MLP neurons of a small language model. Each row is named by its layer, matrix (gate and up: input weights; down: output weights) and neuron, and shows model dimensions 64-159. Each number is 128 + 32 x the weight over its row's rms, rounded and kept within 0 to 255. A neuron's up and down rows have the sign that makes its largest values positive.
After each neuron's rows, "fires in" lists the words (lower case) most often at its 100 highest values on Wikipedia text that the model never trained on. A number after a token or word is its count.

L2.gate89 [146 122 108 141 154 163 122 126 119  97  96 120 112  95  72 124  86 149  56 131  94 105 136 111 111 116  29 117 138 140 122 117 113 137 200  94 122 116 132 100  85 110 116 142  96 153 145 120 104  97 141 109 186 127 104  86 138 117 176 212 100  92 169 152  84 121 149 137 101 138 127 117 176 104 116  99  81 157 112 174 116 119 144 131  97 147 144 143 149 165  62 192 106 162  88 116]
L2.up89 [186 161  36 136 159  88 116 117 101 125 150 131 164 118 148  79 103 163  94 152 125 169 109  77 128 133 156 151 138 143  83 121 131  99 104 108 126 189 187 172 155 155  84 110 142  93 121 125 157  97  84 111 117 157 115 155 115 137 128 122 152 149  92 148 109 145 114 137  92 115 135 159 148 158 124 157 167  87 132 213 148 134 169 121 137  88 118 109 145 136  83 110  83 104 155 138]
L2.down89 [172  94 106  93 105 155 141 119 103  97 128 124 117 177  51 140  87 135  88 124 151 117 169 112 159 162  73 128 155  71 116 147 190 121 171 114 169 129 148 128  99 148  74 112 187 147 111 137 104 140 177 122 138  54  92  85 106  81 158 139 142  94 145 148  88 132 100 104 199 131 124 157 173 129 129 103 133 180  99 144 168  55 177 124 128 148 103 160 155 129  79 176  95 164  27 153]
fires in: "the" 88, "which" 5

L8.gate86 [141  77 138  77 123 186 171 175 127 108 178  39 119  69 109 119  94 116 138 100  25 170 158 118 154 150 178 158 157 130 125 105 140 131 136  65 146 127 118 179  93 153 164 181 137  84 106 158 204 110 143 157 168 171 124  87  91 138 123 100 164 120 159 184 126 141 139  82 174 116 153 162 115 154 142 141 157 118 154 116 160  95 120 155 104 202  95 156  94 124 129 129 118 102 156 151]
L8.up86 [130 102 118 146 111 124 155 222  84 117 111  75 184  43 123 160 139  91 144 121 112 134 163 138 156 100 144  77 176 124 128  97 129 159 152  79 154  94 134 146 152 105 141 111 162 138  97  66 100 159 141 120 152  87 105 103 116 186 129 148 196 168 176 173  90 156 141 118 193 134 149 126 187 188 156 100 152 185 165 149 133 117 113 143 142 122  57 123  83 124 122 169 109 145 129 165]
L8.down86 [161  76 125 118 139 187  80 130 125 134 153  90  99 119 122 139 118 102 147  67 144 142 141 136 143  76 138 153 169  95 124  75  99  55 115 105 134 133 157 133 169 135 118 105 173 111 168 124 118 133 115 141 126 144 127  58 171  61 129 148 226  90 132 112  82 145  68 132 126 112 155 135 112 159 197  89 151 133 222 116 131  84 146 182  97 176 148 134 145 115 102 137  84  67 117 153]
fires in: "the" 77, "then" 10

L2.gate28 [147 128 120 120 133 149 137  98 166 129 115 151 169 164  99 152 159 159 130 100 169 172 139 134 102 129 169 124 126 147 134  59 119 109  76  95 161  45 155 161 131 109 163  78 115 171 111 127  83 103 231 153 119 131 157  84 106 122 151 161  75 128 137 137 160 122 185 155 128  81 166  79  98 129  53 142 175  85 121  50 110 133 123 104 143 106 196 147  48 127 157 110 137  78  82 196]
L2.up28 [168 119 136 138 114 137 134  99 163 100 130 166 139 164 136 149 146 121 117 127 190 220 137 109 138 125 125  91 159 161 109 103 144 145 176 124 187 100 124 118 181  78 103  78 113 153 162 186 128 150  98 156  92  96  70 100  93  90  59 133 120 115 123 141 151 153 121  67 102 122 111 135 141 174 113 109 156 121 118  96 128  81 159  80 139 125 136 124  71 138 141  95 108 131 131  91]
L2.down28 [133  67 175 149  80 136 148 113 113 126  86 139 137 161 115 136 111 171  83 144 176 152 133 101 149 143  91 190 140 170 134 131 110 138 116 144 157  78 139 136 117 110 121  93  96 124 108 193  72 124 108 172 115 184 126  92 132  75 144 134 144 144 132 136 151 100 148 126 136 143 120  64 111 125 119 125 174 138 172  84 133 119 140 159 147 179 150 138  88  40 106 118 150  58 128 105]
fires in: "she" 46, "he" 38

L2.gate209 [119 159 122 150 173 137 107 105 113  86  64 103 143 168 112 132 137 113 124 123 118 166 163 131 161 103 171 109 160 118 127 162  91 134 112 133 114 134 145 123 148  68 134  97 140  88 130 162  85 189  70 172 109 110 104 144 113 148 122 180 127 183 144 144 105 142 190 128  95 143 147 201  44 117  85 119 170 113 137  95 155 141 102 145 121 106  75 154 130 158 132 146 181 184 117 186]
L2.up209 [132 207 155 140  81 118 148 153 132  73 192 125 111 169 124 132 172 134  77 120 179 172 173 145 108 147 127 144 102 129 118  99 129 131 104 102 174  92 139 114 187 104 133 163 154  83 131 162 122 138  96 135  68 134 138 137 169 118 120 136 135 173 124 114 180 135 151  92  65 112 153 126 115 110 124 167  95 163  82 146 139  61 120 180 139 157 125 176  99 160 113 112 119 109 137 106]
L2.down209 [154 143 163 155 117 215 124 111 129  61 143 118 111 158 107 124 134 155  55 198 152 130 101 149 139 120 132 130 127 152 125 139 129 129  93 115 130 131 167 132 100 209 152 100 165 118 100  79  70 134 132 148 118 147 103 154 161  31 137 105 189 196 175 120 139  89 138 148 142 161 115  94 130 104 136 160 173 180 104 154 107 114 143 144  75 125 106 172  42 139 136 149  68  89 137 109]
fires in: "she" 73, "he" 5

L8.gate316 [192 180 116 123 133 195 186 133 127 136 123 122 127 113  97 183 134 154 120 189  86 124 109  45 128 144 124 124 151 162 103 139 141  51  97 118 105  86 138 158 122 175 163 157 131 141 168 132 140 126 156  79 159 114 103 145 169 131 152 149 124 117 175 135 154 131  56 127 138 130 187  92 137 124 118 134 149 122 147 153  54  88  95  62 178 124 176 175 121 141  71 130 147 148 119 135]
L8.up316 [175 146  97 135 137 180 150 130 148 133 119 138 131 111 175 160 188 134  94 121 144 190  93 145  20 131  97 126 160 138 143 122 115 113 132 134  96 111 131 122 100  96 141 104 166 163  95 126 130  83  98  97 113 134 135 104 114 138 155 156 196 101  71 117  87 171 102 140 154  81 125 173 118 175 133 123  70 164 107 186 208  87 122 148  99 191 146  88 126 150 151 116 122 103 139  59]
L8.down316 [140  87 158 113  75 121  71  98 156  71 126 114  98 140 111 107 124  54  88  96 209 234 128 184 127 174 151 112 149 161 147 135 128 141 141 138  96 119 147 129 136 136 115 162 100 155 138  85 124 142  89 162  90 119 132 110 131  97 175  88 143 115 107 119 141 169 109  88 115 129  73 161 140 180 105 122 125 107 137 104 157  87 167 147  73 128 184 126 149 118  87 139 117 133 125 118]
fires in: "the" 42, "be" 13, "is" 9, "s" 6

L2.gate347 [120 156  67 152 127 148  86 177 115 119 171 117 154 171  86 122 166 108  79 189  85  94 106 100 159  97 141 139 199 101 132 106 113 127 183 164  47 156 120 143 160 155 150 140 137 112 105 151 162 115 101 186 117  87 125 127 146 150 106 107 109 190 120 210 144  87 146 152 173  93 169 148 106 159  55 134 163 129  69 165 154  84 139 151 117 178 159 119  66 139 164 135  81 124 197 152]
L2.up347 [119 151  99 115 173 176 134 156  95 145 176  95 131 131  71 145 119 131 125 149 121 133 106 171 182 131 133 111 136 118  63 147 111 155 141 104 112 162 176 152 174 133 132  92 155 127 106 125 121 155 112 190 128 103 146  92 171  65  74  93  86 147 147 140 108 154 119  80  94 135 129 149 149 152  85 155  90 118 126 138 110 133 196 173 146 143 150 163  74  84 103 128 100 141 208 180]
L2.down347 [150  89  94  94 150  85 116  75 139 119 124 107 187 138 171 138 112 134 112  96 121 185  87 131 153 175 130 107 175 170  76 153  99 157 159  86  80 144  82 158 165  94 109  80 132 124 132 142  97 119 130 205  67 158 138 101 118  97  87  54 119 113 141 146 138 108 120 105 117 179 140 105 155 122 104 158 196 102 110  98  81 112 147  82 105 144 121 168 139 118 142 145 102 172  43 120]
fires in: "she" 52, "the" 20

L5.gate121 [101 198  76 113 101 164 147  99  68  83 119 136  94 100 152 164 166 116 172  98 105 152 143 145 135 133  70 112  78 144 143  89 103  96 202  98 120 148  94 154 133  86 190 107 142 118 122  79 106 128  94 127  97 123 106 120  75 143 117 113 126  83 187 173 133 137 158 204 171  59 177 113 129  93  90 140 148  68  50 149 120 114  66 150 139 150 110 123  92  96 138  80  96 192 154 108]
L5.up121 [139 174 120 143 147 127 105 126 113  98 155 137 104 138  64 109 104  85 113 145 130 141 120 167 106 112 150 141 131  92 220  61 135 134  99 109 115  86 181 145 115 125 161 149  74 113  85 117  44 182 190 156 114 109 142 115  84 142 162 124 203  74 100  91  94 115 100 107 180  54 122  75 128 148  91  65 148 105  54 184 146 114 112  89 120 133 160 156 183 104 126 128 118 149 127 137]
L5.down121 [135 114  65  89 139 136  72 147 116  69 132 114 142  97 157 103 152 122  87 116  88 131 149 146 122 155 105 113  93  81 201 115 124 149 129 103 139 125 154 175 131  36 114  96  99 122 130  78 106 138  81 125 119 115 124 108 157  97  88 118 118 136 148 167  69 118  64 104 135 122 161  83 113 109  91 134 168 139 101 144 137 110 181 144 128 156 127 102 174 188 144 131  97 139  89 141]
fires in: "of" 25, "the" 12, "these" 10, "those" 9, "no" 5, "western" 4

L2.gate372 [ 81 121 166 148 140 144  93 149  89  83 136 151 134 189 167 125  93 138 111 189 145 171 103 135 140 104 166 154 131 119 150  95 141 158 131 111  81  32 167 166 153 162 190 148 182 119 136 131 137 141 170 162  93 150 150 118 163 122  67 144  99 111  58 142 179 146 127 129 130 119  85 110 124 119 142 153 137 156  61 141  99  92 124 115 144 123 154 153 140 135 168 102 134  81 121 169]
L2.up372 [119 163 133 101 167 133  69  94 128  89 110  90 132 110 138 140 140 180 116  96 132 136 117 136 129 147 105 142  99 151 117 140 157 130 104 128  88  85 168 145 139 160 245 109 112 140 115 123 139 114 164 119  86 118 143 111 155 179 131  83  97 131 135 110 204 133 153 203 131 107 131 136 150 144 133 214 135 101  91 118 107 209 176 164 198  72 106 133  99 119 157  97 108 112 144 159]
L2.down372 [114 140  41 124  98 156 131 150  87 193 107 109 201 166 154 163  79 158 100 140 135 146  99 121 175  98 124 191 112 133 138  98 139 133 150 112  92 167  98 110 115 144 184 119 125 143 107 170  58  84 125 145 139 135  59 112 158 143 100 126 207 154  66 152 134 117 109 141 103 162 146 110  75  97 108 165 151 162 137 106 145  65 119 146 121 123  94 137 120  93 134 102 114  82 165  68]
fires in: "she" 49, "when" 8

L2.gate193 [ 92  93  80  86 102 105 159 106 144  67  74 166 125 153 195  80 118 143  89  95 133 131 164 133  77  92 135 111 112 255 166  92  61 107 126 138 155 105 115 127 117 137  40 118 154 209  90  85 129 158 155 170 154  84  80 131 122 111 103 104 155  69 118  75 146 125 114  84 160 133 121  66 100  95 127 103 100  76 122 103 166 152 125 121 151 115 161 185 144 155  98 149 146 181  90  84]
L2.up193 [156 140 165 156 123 135 134 120 167 100 149  90 176 151 136 172 149 186 143 140 164 184 124  81 145 132 127 116  72 109 152 135  98  82 134 139 131 106 117  86 125 160 130  37 140 163 107  95 140 165 104 164 128 112  89 100 138 135  86 117 117 127  62 178 129  91 117 148 144  90  84 120 180 124 230 192 161 117 152 124 114 117 143 107 141 139 123 140 111 110 106  58 121 135 136 166]
L2.down193 [122 164 142 151 119 157 170  97 143 191 199 154 132  96 121 123 155 146  91 128 199 158 129 143 179 113 139 120 184 196 182 166  83 119 108 152 111 147 162 145  92 166  55  92 146 227 162 130 108 159 128 160 156  78 147  64 144 144 103 133 105 173 118 128 150 100 113 141 154  74  86 105 160 124 127 121  98 106 122 144  83 136 176 118  86 130  66 130 167 103 111 109  70 186 172  93]
fires in: "season" 17, "see" 14, "several" 11, "seven" 8

L5.gate308 [117 123 188 130 136 102 120 125 133  97 110 109  86 110 166 100 136 135 175 127 125 153 105  86 125 132 140  96  95 134 142 140 101 102  99 141  64 203 118 148  85 173 121 113  92 104 114  85 131 120 139  97 156 154  96 120  85 171 160 163 248 152 141 128 164 133 109 151 132 128  81 157 106 150 155  96 129 150 138 124 161  75  78 138 155 129 119 129  67 107 127 145 155 153 182 134]
L5.up308 [136 103 151 151 167 113 132  49  73 132 111 128 127 172  80 144  87 113  79  99 184  86 201 133  93 126 189  61 139  91  95 106 134 105 119 180  56 121 101 133 167 113 134  92 108 153 158 157 112 143 177 190 161 132  89 114  95 148  65 102 124 106 157  91 163 152 136  81  95 118 141 195 119 181  93 121 172 162 147 140 169 157 186  92  83 187 127  88 176 130 116 139 127 125  99 141]
L5.down308 [131 119 147 171 152 145 100 139  88 108  79  93 132 145 158  82 127 151 127 144 135 174 163  98 165  96 146 185 178 111  77 110  95 108 140 159 103 124 148 109 103 148  58 111  85 129 162  47 142 135 140 172 127 152 144 100 144 182 103 118 130 119 102 120  39 156 176 189 167 123 131 124 157 132 109  50  67  58  89 136 168 181  89 158 107  91 139 138 142 152 184 121 106 153 160 149]
fires in: "used" 25, "use" 9, "using" 7, "very" 5, "uses" 4